Weights of a small GPT-style language model, trained from scratch on English Wikipedia.
Training: a variant of Muon for these matrices, 674M tokens, 5143 steps.
MLP neurons of a small language model. Each row is named by its layer, matrix (down: output weights) and neuron, and shows model dimensions 96-191. Each number is 500 + 40 x the weight over its row's rms, rounded and kept within 0 to 999. Numbers have three digits each.
Before each neuron's rows, "fires before" lists the tokens most often just after its 100 highest values on Wikipedia text that the model never trained on.

fires before: "==", "===", "The", "In", "K"
L5.down1196:494480517482473498510530552523467496485454471268453494521511519485445518446547511500493563462510534515498507537548438550478549503516525524492442503498514444491483506491579464521475481505531446496468532471498490477531518527537485544548458459532480536434464535505482511447532499476500509520

fires before: " |", " (", " was", " which", " /", " "
L8.down39:515494526422430474469450542534499572557510381371469542507507530493547473461527558469474498532483510549536534527489496409502491497495535493515524483563551456444466443530539484481470518460540500504516553480504488508520553464476530474488463535505507576514456534532444481494576553490500522466

fires before: "3", "2", "1", "4", "0", "6"
L7.down161:516457503499489525499528528495455496533412511437492534533453536446513516389461495520534443517529442484508482513479503527471419480512447536433459478466474481492545520474485468486475456528476439573496500506488536499532491468497518494551510539415478517501538526503579502497556450521464515558

fires before: " |", "–", "."
L5.down23:470463477483538465520461531451473480525500542501479511401546564578524444540515520477481432478585437478458478499447496481592542485478508444477469469525568481491485501502495513545541461573505498574488522539564577557446501463491427477562490386548499485461520462508435536494563488466506519528

fires before: "0", " ", "1", "3", "7"
L7.down155:484488516569438468550454501555478583491489495471479497537503519546525428535433532501459512499482452518490453513474517529436493497446506473529467552522483504535501482485519502497521545445503477503473425472442507469553523539495504507414516481513504529493411482528487561432588509522545510609

fires before: " |", ".", ",", " |\n", "th", "–"
L2.down257:417571526488553466438499519534527398550438509494519527443551509459538470536513523528511437509470551517496494508540472539460455527476525498484514466591490493532502528475450522496616535590486474529490482508485519471478503444512494457541519473498563515529493504486499553470534494497518475489

fires before: "-", "The", "In", "===="
L2.down581:434554509517408496498393457516420514464464565474481567483511554494566478509500511472507467468493514491497518404511504487456519538450470472528486510516435462511523456540520527508415462542545550489576526433518485535524543465507503506565563505480514534485459516463495487476515553489449552474

fires before: " ", " /", " −", " +", " \""
L9.down1138:549461586550504461561485492491484460502500535423495545498452525516493479489514518554487483473485463474489513591506516492531468527513460573510505528479555524510433480518500509492453542527546476483563516578482482479572482523502534506440556528539500479492518448426553536435491507479525525530

fires before: "|", "|---|---|---|\n", "|---|---|---|---|\n", "|---|---|---|---|---|\n"
L7.down688:437525518511538508448508538543469497559487562545452543528498485490494477570475485516474396576501481416560433567514460517460555487544525540498482478445472464522488514535515451531492526610526415502538453492544439502502463502456530557460523470429506534470518568504541546525528539548498409562

fires before: " ", " the"
L10.down1258:526437546542499512536492539549594496473478547413531417517435490534515445490455460456495438523402544474507462536499459584510498557505510533421482530511511494459533516546410456508507499464544435476499490549495508500508505526489504564476472476548565504531547536548518505460444472520458453561

fires before: " |", " (", "1", "2", "–"
L10.down397:480569454433467543458466554529481556474548438563437571486486458527543504492493486490503529468520607507494559463550496484495407540493446504501491514561581586519396508525492465521502507466512497504489445406520532483516480515479479535438453547524545627520477532535532503511528544543515504436

fires before: " |", "%", " ", "3", ";", " |\n"
L5.down723:431515503506551564514439507545489510529481474440536485526540448440508493531535502505533522482399534502469498462530446447530586513493548520478537485513475566442515531519489488500561491514527505532511541427566490531527500443472498466461477501514533544495471487481534503547529466465534491587

fires before: " |", ":", " of", "\n", "s"
L5.down68:490486522485515541470434474478505470491452501469564494487496447520439540459495544520451509513490566521475496539507526526445527528495517527485480355486485516526513487491490454506548521441513535435569513484549508519507507509469531513484490475485505427542574519487464498533451473585510500586

fires before: " ", ",", " Early", "Early"
L8.down1144:483489462450544466468494515460422564576469504481552509536492540503529530457443517447515545454395496415499584544508477512430549497589547482442488572570487458467462495451464530493547443538511529460498503578477433490546467472584450563522537532558513523504506453457558508535485513408533439490

fires before: ",", " a", " the", " he", " an"
L8.down240:506457493528533461564458452558480489507487441406475554559423447555489443560480523474504452528481467524447522542497497520514534480521548599493497548521486488493514530475473470425504545513487519514476421587509495432509539520482556483525518524522432540445535369498481459500496484509473466576

fires before: "0", "1", "2"
L10.down651:590470532571464491539537499539514558432525527419557501528489535528453501565463473497520523481551528543494519491465490596476612516500469471546490467488522496547494505498416463550523472521506492447495412420404502437486496489448497472531493482455500514487488444543489520526459531435527472534

fires before: " "
L10.down967:449438538442438526579526507458563497431435555368519463466483453495526450513419569490528504527469489517430479474505556503467606524640484485522465518549437481520496560482483385491568461538566466482458503539535455532509484497557492493450499473529558528517501519517555451520531448531515480496

fires before: " ", " +", "-", "6"
L7.down946:521549620462494504576456491559467509492498565428459497452453425470535444466492506485459509534519524489504492467450446432477458494525559514543485487559511495448469448528461501496535483547546500494463470585551477540519525482547475537567494474544525486464497487520559485485564503502455562549

fires before: ",", " ", "202", "200", "23", "201"
L2.down948:560484483447505506536499534450458498478452563479507549474464506541507480543456571471495620470474564492450466478502481529474514560484514513489482493524506537479453553477503431495571478547485470454470453510496486458477413462473479471604546501478478558494472468489539482497519514493513496456

fires before: " ", " |"
L8.down977:510539486524547517497530539586538453474500441562513554485509497537480477444453451540563523564513570495491450464453561534523443538531462489557496490499459519534444522441490477520513547504507442488549515507484526540434506532471499514535467545462589520509523534577453523444507493516519536557

fires before: " |", " |\n", " in", ".", " (", " females"
L2.down214:513501504507532492475494513523560510545456533492555521445560536589481558525398524450472547481550447559498556441417432530405465543475542438434464471522550405570492480414524544523489495454541520514444452536445517517492548509473506494411548592469508427555511507471441522426488497532479504524

fires before: " ", " the", "ts"
L7.down626:567480445525514545479518558527493483423460499523529454486513496431440437517488495500554536562551507554534478545431542466473474510496471545510524510489509511489551524570457531501521480560454420525489452487524485496456491512428461538458494535539564549455489490460516422456456503446538534491

fires before: " ", "7", "9", "3", "196", "199"
L8.down8:464548497508460438512527553508503594494556507586520480503435510470464501486532511433483487447417495585501462485581438501496364470476528494488538498526487482574567488512494490501491504481528570491520536541524459468503568493593449507465525501445516502466555490495501485516452479434591448430

fires before: "==", "In", "===", "The", "K", "F"
L5.down1066:531447455541542528558515475478444514526477524245492508473529483624506531514485492490505566474501557490493543480534459543527546546488592511520541454533496419493470581481582520532471477492534485469483489429472480475521502454527502484553523513522513460399522457489515464474495552549483555543

fires before: " |", " |\n", ";"
L8.down392:525463507442501359489519518563536533524499576376510403487511457474556537531524542506512533500564422474497533550436542513586584571490569460445531502451501436443475556517432511456432497540517482477457500437528541466561459523481517459549517550580483439443464457465482567492544484520554503510

fires before: "1", "0", "2", " at", "3", "4"
L5.down442:489494471525567581475478522495515482402502516644534444470586509475494463560503508513518567534505512544491481489468529485489472498482513550534461526527544485515513513516530483534482439467482511508637498503455450481553529519551483563552521497576488488523526505513398428499481499510515514492

fires before: "==\n", " ==\n", " and", " ==\n\n", "\n", "==\n\n"
L9.down1195:510498502481562445491485484471493543470437453387497553506482455494420446518522523573481538518473512451508563505486524435440481568557520409530526380498504569515472539520500468408495507467505482476478503524466492550520487449553452536468475506468542487546532451417533512464582501491547536527

fires before: " |", ".", " |\n", "–", ":"
L7.down1241:552463511509530472575454490468550519587490446527496551547504551526509457533542456491503509462499521504422553453566480498514470457581462507572508518525469445549477506511491511521528455493498522518475390476512466504450494512435507495569504488448514523500466503507580558504487538516509542526

fires before: " ", "0", " |\n\n", " |", " |\n", " Qualification"
L8.down214:437506442538478438470586500535402465461526508478560453441501513504509459545462477593493492490541487499548506444509553560537500530539455448531514557559551514575530523483471523516450431490539483497457456511441532520510535565528518496566560474553505526505499477443474529519558508564497440449

fires before: "0", "202", "4", "7"
L7.down175:448540525464502519517516476496521526437542523594547532493569492444510491486490510493531507535516495465519436478425528472537467501496517477538496546486597518527416519526481519508477537467529458501584499518454534482512515479465454542500487416490480507576438440488492469501484460474428548511

fires before: "|", "|---|---|---|\n", "|---|---|\n", "|---|\n", " "
L10.down48:489518531520578517441479523489431534512550502454506533464489452449588529449491449538513551480535526496515529471474482507432473600459579483517486468493454467564451465520463512519504523463519468554427468441494523513504435494515497489527490533502479495478561472505527567523468509461463568541

fires before: " |", ".", " ", "0", "1"
L9.down464:589494453513557438543470434463501508568498420474551461487521429439515584504442470511445477446439502623541499477512505459478487466592456479535449491526405504499511482457608496566523444565551512495485440500489457522510503469504491469579577527535542528526475499503514560493532494486521473517

fires before: " ", " ISBN"
L5.down1170:573434542443506527543508507502494385526554474424527497528547508470473462535481502517492523517526588544546489471518480531511507444506483487494414535491535480546496398553487537477553506539528457473465487497441548397529420561567500481489456489481446572528521488471531500465497453517419511476

fires before: " ", " of", " was", ",", " to"
L8.down943:548472446440422544522532487434498489480471558578612521520497443462456474546528494486492551487531436499509521473462514541539559517519450436447538479504552469465457541392435581494476450481541569501578513472427371490516454456539497483546518481509497519527508536532556522467481539492593480470

fires before: "-", " ", "1"
L2.down1109:464413563498480527492480474461513444597471525461531543554573517524504525521517525422512488477566461473440525447539521479369509585490498481485492438540469478561509463544452491437558481571510407513528461417475546520493544456514487513545520498494523502477441533438588455497552462488434506493

fires before: " "
L9.down416:480492485451502503487539502449478496550519502426445500442537500403526436425518461551519540475443531562555570474528492546520514559570502444461522516521492480518419526493478435538519486543519506523405505654488504419463471489543458527490508531511559448508448473505465475544547520520468516520

fires before: "-", " "
L2.down1240:523523516563473540495384441498472482524447472351494558521498552482586518494571525441454432516492518526515538488508519516490470605427510465503527494491466504475488542532530489499426499540503514532397470430491490470511487497449473481539500450537547488465483485452557511411497566499505516540

fires before: " ", "|", " |", " −", " +", " |\n"
L7.down583:519425491459491526563444495500515509516489504343492513464474509510554471479476482518469547442412589505521523532461486475525492525516532519486508521514518539516415558488505580482425508448598436492476461534502500501572483550545513460530481541485534524445440514459550474522436520472481423544

fires before: "0", "1", "2", "5", "3", "4"
L10.down130:496486526520490498467491525478529523493487491516508481495539492550444542546514510589519491522523478448474589529496496469488516460455509481521515545462507423442560485457477496502454483577497500519552466516497477552513473475480440522480491482484558490484463466571475491496482504532496459597

fires before: " ", " Star"
L9.down501:465428524482518520536500534494566513469444491463509470444503505529554526491387475477566434542571547476596468482517490461488494504499534526549493427538449501450516553501459562478504523494511497512554541589526468491480475529481494503544505434499475509438442515483523473468485499518414569556

fires before: " of", ",", "ence"
L10.down951:475551417497517551444518489483495491496574515429425469509544521505502478487513483445461531572439482474470524463547528537556388464499535514541419532475450477461512494484483499550488469486540515583467517472490569433577508494477528458491520492512442491493530556489531486532453511495512431440

fires before: "198", "199", "197", "196", "200", "195"
L10.down935:487534541452554530480586555507505462490439510473483481504624502555494518515512492430541546513490558524508495543497468411584578467543449544437527482478441436533441497552519437414489484492597507556550481464554514480493510496492439483464470512508592404482543490453492489513517535515455569431

fires before: "-", "|"
L7.down177:499493504499441514532417547525510496446434476469522518467475511474544503457529509587469536479565507549476463440518433567533456480521527425523526493549516389519478555498566477417532555550578518618547464419462443454473479455457528401498470514558555504462425451465525456503576493518470522518

fires before: " |\n", " |", "202", "196", " ", "199"
L7.down1170:489563584471505481453550553513518492411497472374443544440509559535573511530529447502468452493466586553542544543511472436456497473548556553478482490501488515570541496437542491469485474536477490498482473518522477477480488472483502490515482461488482442434524480486491512543485529512457438459

fires before: ",", " to", " the"
L5.down99:492524621533485481461481521577496498489455555558503513533507486478502444514493529538533466473479442499477541509443537527506510546518465439483447551509499527426480479479487578454496520522433469451565481571522516472487557559499534530473447561525403509544516492543507431508472525516447514487

fires before: ",", " the", " he"
L8.down41:500461583538434499538499472459428507469501489276467564485456490507499519539580529492500501518450487459539428495506488483433542556542612464451482550528511489510496487492531527462548491502437454499504450407532466479535528512527520509511551531478540487534451509520529485462517491488397428476

fires before: " |", ":", "===", " ", "(s", "="
L2.down676:559500558472552505446492471436496519525491418446507504452460452566493525492495476510475530500497493563511540474498507538529553467482520491572530529525504423514484574483541538466532488461567491518491511523480472504525510455541517530515384486525529530513470535487501482456555559510531597547

fires before: " ", " |", "2", "3", "1", "5"
L7.down1245:450483534505470457510502538579466456464530462544455456507470525565503580574511440458490525410447503502473489592469535432513451495459542514424501475517509512477462494509515450499524477457527527540547457498463500503472491527543553493537510463466506564467473584487511536500464485427515518525

fires before: " "
L10.down603:477530437449405479584568490504570552537556441393550446459478518545498545576512486597440528523496534454475507449498523473437617422481499582523509547556496464501509438499520538496484505504495506507452495570537495581477519563581506514485450461469516528484451583526534547561477473477483528504

fires before: "==", "===", "In", "The", "K", "F"
L5.down681:515450473493466514496459436489463488514436490201521524489537547477474488539482550456480550456504460488497419505521489502471440489522570500438500499563528433469529532562432517558519612565518474532530484476557481506470480480493518496527547503552543522414460479475449498479529443549487451537

fires before: " the", " \"", " a", " their", " by"
L8.down479:506527503495446441496514522497553524504511438366495501542549488511562497446495517534490633490401515441550482495480509559552518518484459459590502500461536548508471485478533477499406493560508470526499492496503514446485483463495432465531580510478489406475520502465519506498536524460548509409

fires before: ",", ".", "10", " |\n", "19", " |"
L10.down882:470529511515494489553507495446459462521512501483512570583563515483489448478467434494496505493500496547456511464491483519541541548561465482547458487514522510510460470524492501437490526508509489507519450532509494529505477513469443536519463543450542549508555576536531466473533446442512495553

fires before: ",", ".", ".\n", " and", ".\n\n"
L10.down731:464507514489493537440489532517499536512518568281484478466516528493504435529538514466549527477480502492513504428480584510525544511436533441481496446503511447475540479499525457476499499534489454471470604545482510539493528556482543464546503463569441454587542534515551432470513510492567545496

fires before: " |", "2", "3", "0", "1"
L9.down664:533507530497506511556507440496488562538412386476540510501543409490448505498560478567565457518414507540459488531461510539437505509575497456463513484547535511523406558517506538517537541480521512526475423487554474482468479467498519554547491484525514481530481417517435569511494463556535559560

fires before: " a", " |", " an", "1", " |\n", "|"
L7.down698:515507561542586549492440456434474531486479497393483473524483540615542514545468533489486534476429453502500523478553432561483477495545582506478515570529510538449552579580426478479537507526543478494495444472523499484526554427419464548521473507470512464541460459482467471482544516491527464476

fires before: "==", "In", "===", "The", "K", "F"
L5.down837:459465517535466526542514484496469517529511474031499546496496498526512503522503463506503501499530454526467515506526471490550551494462530476500524493529494510528503537475557483469498497499575508499490495472499450518547510462486524493504538482478469537476491499444550486483525507568480535536

fires before: " ", ",", "9"
L8.down366:513514473503516453477534542530546447508550451528511530496474502518459484435540495536547413548472515520577452469511484463506424483461513510480468481552567528459503429579447537485463384514488448518503476550509567480504477536516414469530554544492475455563546500495458477561476458444495493450

fires before: "|", "|---|---|---|---|---|\n", "|---|---|---|\n", "|---|---|---|---|\n", "|---|---|\n"
L8.down1057:460430499506543492446427533551444492508512473533555497588519441487564410567513524530471468502400534486528457539588469475489498477502572469481473517470508521536456428495523546470497538505470522578462476484491526457501464543529512520554531521471518524509467548549484505531540511495567481530

fires before: "1", "0", "2", "3"
L7.down419:479497467478513533483520437401548535546545456590584518443554470467484449507492484516498472492512528565515493459486547497431452480464507436489437490523395456558446506463572476528466495534479502458496473487455523493510468504483498569513466567575487520567526436549500496506479507510503517589

fires before: ",", " the", " he"
L7.down69:610528494501430500442439514495444421454491517348494510490509494607509515469510493485583463480485559519473547531509475409479526522477598513568527464475418447547553512499536508530526508489508507487492492421456499486476491511504535564536513431484480506550489489498518505541543460465492480519

fires before: " |", "ing", "ed", ";", " |\n", "G"
L9.down359:506470449529492497496535453584547510493506498389523438515519543505490495501517535527516583525443504502486523427443492547515526435515525473447459530494548500455428532426557515570491530517525490522441527570481474540484556525536516477482470501529535490530451530524466511467613505539546470535

fires before: "%", ",", ".", " million", ";", " |\n"
L10.down1113:473487518519488499500490490576475503561499529379510441510533474505508514496458523435468451497490549455485479491471478473468647514548499485457528509515589545559565452503420441510468454535552484522476474427488504488503506504447450496497472494489505493508420461540478574480563406506507525498

fires before: "=", "-", "M", "Career", " |", "=="
L2.down881:461424452489516483560536513491453554512470493390506469506524540523547472567514512491511494387516494509443504533558443487521567471510568481508542497491495446467454502500546484545458526480499506536541512555460474425603473468539511508543462511552412525448509512508443546448565528538545543539

fires before: " |", ":", "\n", " ", " |\n", "|"
L2.down1105:474496526475519436441491494487427527472531500470497466409518503520504464540524409482509464552502461480552588486430495498502518506440572439468511472543509469486477496545544506538540463459560480460453509556465451482583502519537513428546551524479421499488506518568468517410556551456550535454

fires before: " ", " Nominated"
L7.down824:542485469494474499526514551461447460487539542441527439465541509458436527504473489431505498521532547559597544480505436459568536521574518516554412491481443411525495493582501491449504434543504510493592554555501485520480532524485569460554463496470495532464431499504559498459492501535459495476

fires before: "0", "1", "2", "-election", "4"
L9.down1266:496555534521452471545494546450562460504465400529449464516594505541519497514522541511507465512541500497543417540539484481456474449495465408481466506564525584503468565437479440578517453448511486524457475447521490505502450482623564513520517511493529500449508526514474562472504515505397551516

fires before: " ", "–", "4", "7", "8"
L10.down923:482495470523469480500487532576560495499503573569522502514466508520504482508549579528490458524533408508460501444487495534510438543590572562525507500557486454469525511501495449534497473516461451474545537470442520456532558483498451523554486494441569471510552503521500514546513484475455501479

fires before: " |"
L8.down981:449497515466609482501535527532535516459499563439486470489504511523508474527510440498471451510523392482481458489507521435466514575483470511530455429471511469448513584527493528455522494505496526557512471511514511596498479508511505526524476471450556499485516417533443513513463538523499504556

fires before: "|", "|---|---|---|\n", "|---|---|---|---|\n", " (", "|---|---|---|---|---|\n"
L10.down364:527451508509514492455531519469498483480468525499518483429459533482508484476484489493544483461560423480424501493510469555488549506549536543547525475451548554571513461465460459517463575501477473548525449518441544518459501472453519472522547526483456454485520539448543559510487500549503575493

fires before: "|", "===", "-"
L2.down157:535488514534491523453443457538516484538503559488465518482513557509520503451496496555502588524441483474423476553506441473506511548527569477489500541506438533605483603495475508405538468500544511546510498442467496477493473488494503520508482489488523504439510454541498464466547474389516541527

fires before: " |", "',", " |\n"
L10.down504:506524518489526576530438480538449477487558502456575435419577482620496514530487445504502447488431485488502443434492429508501503547532482484483529489506502527506525638524551459466526500506463513506534512515514524543483503493367564474536494516530477522521510457505452521535441459456516586568

fires before: " |", ".", "–", " |\n", "th", ":"
L5.down379:458516483480548512512448489456472480466508572496527511473464487400463577466481554468488456537520467603536547457501509503501463480547530532508429453507583491573430445545531468493544530500484496407489488529405459450489480514472610434536510540529430446549534532511510515530455502519504519462

fires before: " |", "|---|---|---|\n", "|", "|---|\n", "itions", "."
L7.down1164:575365585472479534527535486512476449456525535543546503485473502458466528546484487526526454496483523417432499499594470492545469545550520518487511489438586459517490463513465481472459567525482513495455396444508477455484461516543471460481446478519473416549502471517492564470430490490503516407

fires before: " |", " (", " –", "|", " \"", "ana"
L2.down505:533537536570492434410516526599487459508469490497495584557486526522510532560436558526435601552619532523500451489511511454498456519492540494522475460546471540519498546447454465446490513476497546510444450547532486489467583480444504471493497504507464447497447472490453540447444477521521541530

fires before: " |", ";", "–", ")", " |\n"
L8.down199:379464510543509623504496547577476477501515569422543469471554482524515487476537450517468539474511447444545464485486492575563491490484529428468513468506495502523545494503517526435543512500499503515532493540583507474450533498500446474452449522459487443512508503487511537448494515483491498502

fires before: "-", "|", " "
L5.down549:421539502511444462595411481488473479448441466386497508479557530510509495399490532524507486489546544500473527491577468434561464528603522454544497451495568464533473526517557556475504489493594502454519531493531487524505526412456503389557513525511518509491515429542483559513470475466530509544

fires before: " of", ","
L2.down419:445597499480511525489525427498545489484445461515465469549517540485492529499493598502481505554431459445462452463481504574559507516500435499493474439547443509471454513511516523470579510492505443561447403521541489469509466512522403489516498537496449471588539436464529532480471489460451452478

fires before: " |", "0", " |\n", " "
L9.down383:500473488551374467522523504437460492588467469497470485529492465540558533515476487506539490446480484500484501512478526539507469446524509455490500509491586470522454544482512538435476497535487534501521350524489502502488508527511500506536510519448503501491436516457461506563427572533505525508

fires before: " ", "=", "ages"
L7.down418:504475451475494537498518542452556530591490385527541466495437491457418534503513507505528508489431494434528475522500506588554471486541432431470502521578526497539497529488516599469522561552466469460483498457482501478460513507537421544448493493458486558466433585601462497547507545459500587449

fires before: " "
L8.down1024:532565581541523529502492472510523462439448493525530475464478509523476486446442509506520572412436572500558474499486441499569465554553468478448490508505504526535462477520569485535508448560435464513415542465563439506482494501470505560549510552496539563531495529500484593519546520427493503524

fires before: " ", " Washington", " C", " Labour"
L9.down533:501537482484528556560422537463439446482468461210511452513519495528473458563485474470466541481471508494531514451515456531515580524473550514540493500490445559494473532534457495463501437511469435483523525657520461486453472525510423506496495465493500493469491499566579466462496498512488489562

fires before: ",", "–", " the", " in", " of", "."
L7.down99:525497550483451546439449503483540404390480593549518534526529529527519455513476555457463515484472497443561513533435498471532523488549557542493481547535504483455521495519485545448494456500484485484455367470520510430527506575536568485538514444535464475555484417556481513487491513512486509545

fires before: " the", " a", " ", " his"
L8.down875:488487423556481577499492548442523449475483414168490469503554541510509490519537484552477558481492498510553523480476462507525466555568504478493522490534493509418482502535521525456589508533571521522525515441502516443529523593550560480500467551549466472497477532502512494491456508512490451526

fires before: " to", "on", " the", ","
L9.down238:476463580466466483456485521438440516520510440529482506487543491593510495545546537413528588535469510472493508423509514574487576503468497443561551473501482533543535491480494475504415394517458547557488546499501526511543581480440413534521397467440516424540445526474486463496478462462435550528

fires before: "1", "0", "3", "21", "2"
L10.down654:500496612534531455477461529406540485493473587554456539462465505515450463496440501556508489478454449504505517508510495499501515596476516501514497568471534436522538496545562455507535568523449462490488547487438470419553531452576525513459508448488538392506482494536519483504527509567470509537

fires before: "-"
L8.down944:474534532492546518569479491550470465511513493350525517523535523487508506499519502434545496494517502493454483444497488481509460485554529455551462439517590445462468549453535478448518469464485541537511445483490439463524487453551518511557514484543531442491521509495524488502483506510483519542

fires before: "–", "9", "7", ")\n\n", "4"
L8.down86:543477518471556507496462511480499567510447515522495537469505466550460487569539536512439524459506495474479518401415426508435400495522538531528485542541449497480522458502490463469538451530441464545515479501464531476477425486483443486464464543562546523468602487566480514490481558502475486445

fires before: ",", " "
L10.down180:544433530526458495541481514542480589505483533383515570545469463504563520497490510512557584476427551482473419576466515492549518529471498479507487452551463523504430558507560572528486517515489472511533541520454474514565552552495505542459501474482511541483534491477535492504454500386502499497

fires before: " ", " |", " a", " film", " the"
L7.down199:540500509531433516526501521489482488461478506481563484471514512473516503521565551395449486558511496525449562466435458497500418546518541501457529469468500467545491551503562540456484432476558544439525536501487518491506530537470559465531543543451482496541432441597519550476479531489502530555

fires before: "0", " |", " |\n", "1"
L8.down775:486503521522484514487524526579523462413466482517478478491531481438532535531497448501472457507514455560507532537488487547388546505514485486528500510481529490593510481538455480528525518472593520481515520512521413516511501469559492457557510453527530472535517491500480506567551497466556394487

fires before: ",", " and", " or"
L9.down890:418500492460452547462389490529484585529493494402489525518469491411512554502530515458493472530407486457483438543458513505393519472518568530550477566493479480402503545527545502538528530537503494536511491491497505582576466460448460574435513506527488514506528532458478402473545531472509488486

fires before: "|", " of", ",", " to"
L2.down730:522541541551441458506466498478519489523529457541503518505570554477546427589482518540431578484520518509574491495533449485503458523449454498478568523426507464565480444515487574476454395528532483560536483537481493481442488427471494472566450449520482508493453485480440509541448466516508521457

fires before: "==\n", "==\n\n", "===\n", "198", "197"
L10.down549:515525498456551467470500569521446510517495480330446501541521393510500504491474517523473562519505492483494450494533488524461550455559488535498515586481500522515514561513530509514493534452526528487577523453532446480500574540540504535478453526470521409532514501457501552521518548542500542519

fires before: " ", " (", "–", " |"
L8.down570:432510489541490505546493512511510520482538445463518572520477524517545459574505545526524548501513530476567540520493429452469524496499404529488489494529476478473539491548518447473586455523461396463455483533519494423500495451433445493485471471520536506459560455503512483461481537562554470481

fires before: " |", "1", " Reg", "0", " |\n"
L5.down255:515482601540536471492513452524474450472557543483452606480498594497511455545549499551517480465576455502502526430468590564542493519537495437428517506504512476482533447481484498465574476548506547486526481479475498419561591513516499536482496415459531470462536487479524528485509477545469479556

fires before: " ", ","
L2.down1040:469509546515483520488490502546511507493529561484545428393499497500558494487418527461423450510486578513531490529522463543524457506530475508447558485499446551499449459521508581431490482542497489475452498473535452497569445460445527444504508424439534485557494527478549570479504440513503481486

fires before: "1", "0", "2", "3", "4"
L10.down256:475467517544617481546495463439579514567548500527548518485489495497402477531471542488496487433429503514522424537452501465448505499526443497521523514544493479470542445511488547526424516453536468553495468519503586543463555488471513576501491485562460557571478521528516522446452532529555517498